MLP neurons of a small language model. Each row is named by its layer, matrix (gate and up: input weights) and neuron, and shows model dimensions 64-191. Each number is 500 + 25 x the weight over its row's rms, rounded and kept within 0 to 999. Numbers have three digits each. A neuron's up and down rows have the sign that makes its largest values positive.
After each neuron's rows, "fires in" lists the words (lower case) most often at its 100 highest values on Wikipedia text that the model never trained on. A number after a token or word is its count.

L2.gate251:532433499519480498459509525498520505496484519551503478526513498489498489513469476481462494541504490464544497518462483478512457509490497522497499512481535476504525483475503481481556500503472518540487486463468497518517488525492479491527481491502525522551536520533495522532534462507525502521497508439478503510490487499455509493489474515533496508466442459526497537516502495492549520474500
L2.up251:467473456516500455523506537459497520493524519559467459491529478470510504493501463456478492510566476521514485494491524456487488503494537518496471512511502485479520533475485540508471509511480511503519490497497463475478487484487518472496540420487482455481496500526482537504481534530550500513485506509500495484510515489502520564504498508436476506477493533449530504493481497498478499480515
fires in: "one" 56, "none" 11, "gone" 5, "only" 4

L3.gate226:490463473503469536517492557525455505518495501457493537536526508481474503516465468520507465542498518505511526496477539498511501509509516545486491555484526486536513517458527500487515489518460481546466490487483507544519516523512471467525478543485475521509495526498501505529469501490448515503512577494511500531520489462493538506439464492523494507498474472482518504498485465480486461517519
L3.up226:501490506484506523527481491474481565494477524489485479492495480536524493438480469465508445491493494479522513500514495450551454501508525496490497453508548484519470517529499499495445495513493532522468492532525495528549488519494479484469531497517465507464523498527497508485518477497501460481512482470451523533512485456502523481533497505470477478504532526515441492494560506450507489501489
fires in: "what" 14, "chinese" 14, "that" 9, "known" 5, "chile" 4, "him" 4

L2.gate36:504508497487496500486510535446474503475519516497486520493514521504520536499515491482528493510490549477498515513501512493517485494483487484504492506456525535502498524457510441486514501504521485514515492525516480479540509470549522459480542467504516465491462520494530497515468507475476495502473498515455532492531472540537483500490495503498474473501493466486513514491472542521519506528506
L2.up36:503505529502483481522484540511548496500523521471538484531489524516525526493485504546501500552470543477449520517502543558517490477507522499560507526491503520458500546519499477514527494499507459488473495480500495492500481519489509500513529505490565462517485507510508478483515455507500514479420458475453497461490548503555475482502534505496518476521452497488496492486500511511494455527476
fires in: "children" 19, "year" 9, "years" 8, "was" 7, "as" 7, "later" 5

L2.gate14:500486473495501490512490481502478475490506520515453480499511506470473526499463491476536514473435496459440468506553489504530506479474493510551450483536494506531487491515475507526522501503509504473554483477501493498497530483496491480458524493502477513512525489492515486487480507517489521531442537481511487538529498513526495452537520528495507518469560467487489534488472480525463537529495
L2.up14:485432511512484526514486527586476479512490517484490492512498506458468490501515498446495538479463529496490483487491504519514500483474491548521501464522542490494486468509511477530526529491504467507510513489521453502482532475482486507503524515538488487516502504528467485520501489535516493521462505511497481555530524519487444490531481515488535539466471464509435512512442473475517534509497
fires in: "san" 24, "media" 8, "australian" 7, "medal" 6, "australia" 5, "georgia" 5

L2.gate141:504473541486516447532486516516501500467504524510492507477508518487509479524477489486515475507460540490477490499528552512479515500477503492501501471526471514483491533520486509476512496539552463514482510505528488506502552504512518502569511498512533507496483496449517486532512491476476491516433447541444486497529522427472475513494520509462474477485503454517502526496455487536473513478541
L2.up141:549515532512487492482463498464524491489504486501500458528529516526516492465504480530491525508497505471510558496501489462542453543534508515481476490484491499488493491489520454442507453487542502465479510506531463474498549489514484489522474491507517500513488504484517522520536512516486486491489515487454503552479470523491483505490506493513485496499481458482527539528533529477546478457447
fires in: "total" 18, "votes" 13, "under" 13, "home" 8, "upload" 5

L2.gate410:559485496485528520523486516504495504532469483522506493512512491503482459461549503484495514493545522513536450505539504530523530470485469497482526519459508502521474499537512523470503525514544479525482491538497493509520493510504558527515524518519465514500534510460507525536478549499532516504503503509514550500525505526516535485471536506539501562490481492461522523494472501493521489517516
L2.up410:504452499545475487451485476494467494499490496523495532520477483528563471510482494502507498481521526477515477454499497494498498475497479494488532508507530456501475509514540541487492505497520436544491492559506532479515487493486518508481505538468471505524514496495559500524493515517500501508537521518515517467437497511509525526512513504529485526507466528507500468477488493471503478514498
fires in: "an" 36, "a" 9, "reaction" 8, "average" 4

L3.gate41:497478507497488471490508522511428477508519506550533550499466508532518491490480484527495503481515527454488468486485524477442530502491491514528502515507502521487448512516503494521537544523502469519489481492493508490465528472509507510469473510492488512542489488483509499501512530488510519464475519510501462485507521460508512505474492507535504506507511513472501491483502478501468481457511
L3.up41:491503515517552525470447490507490510471488528494473499542526529494507462513533458504469475491500470439464504467529508500452520578502530492504482504481541464528509516531469507501479504496485494538488491483481485451511500515523479545494487520490556477512506472483530495528525479513499506518463487513531492508478449488510483512486520517488503467513513496586464518529484519513508469516505
fires in: "if" 16, "when" 9, "often" 8, "while" 7, "also" 7, "sometimes" 5

L2.gate314:504458540534490447513497509493458512477521476511485448489456463490549517524502442502513466539471521428450479481471476485491474487473524492491524489495466534474536534460504484496549478546483496513467514503516486504504512537499457503471511537528508521501468494507526503512521486490540522512538521493505521461504514482522459512469514475465518523501495539450495512517473497530472473498495
L2.up314:491524512531506485521529464462498514481505488505560500504452457498544527507491476507545463459502481494464562481515512498517540467489481527465515469521456523475490482506490447486492478513478473494487511493472458497477488529472509464496484474487498528489479449516522504446512486506485475520520515505512528493439513523515473500465480468500521483474539499500527483536485494511468493508512
fires in: "also" 16, "originally" 13, "later" 12, "first" 8, "then" 6, "never" 6

L3.gate408:513455491536514464453515499480497477484521486539511459536492484494527519508504460494493496483489503501495484477490478491479517460487511519505475506507468468496473504518512548461549519549510482494469490553502533520514484480507526506500506547461486542549494511501503516458526483505514538508493550488492463507472493487521497513477486491505483487509488539490456481460509518482456521542477
L3.up408:538463504484458480515492528498477487530482515515493455503497546496523476490487525455504503507531521521576493471538485474528501525475488514471535487487497435506519476534501509517507512511473529496483528524456503523545459493489519500515492514484514479543493520465490522492489499452479536510547504486509491469514498516514500495462477516464512494483512489488507493487484537507509478507500
fires in: "a" 65, "watch" 5, "wisconsin" 4, "an" 4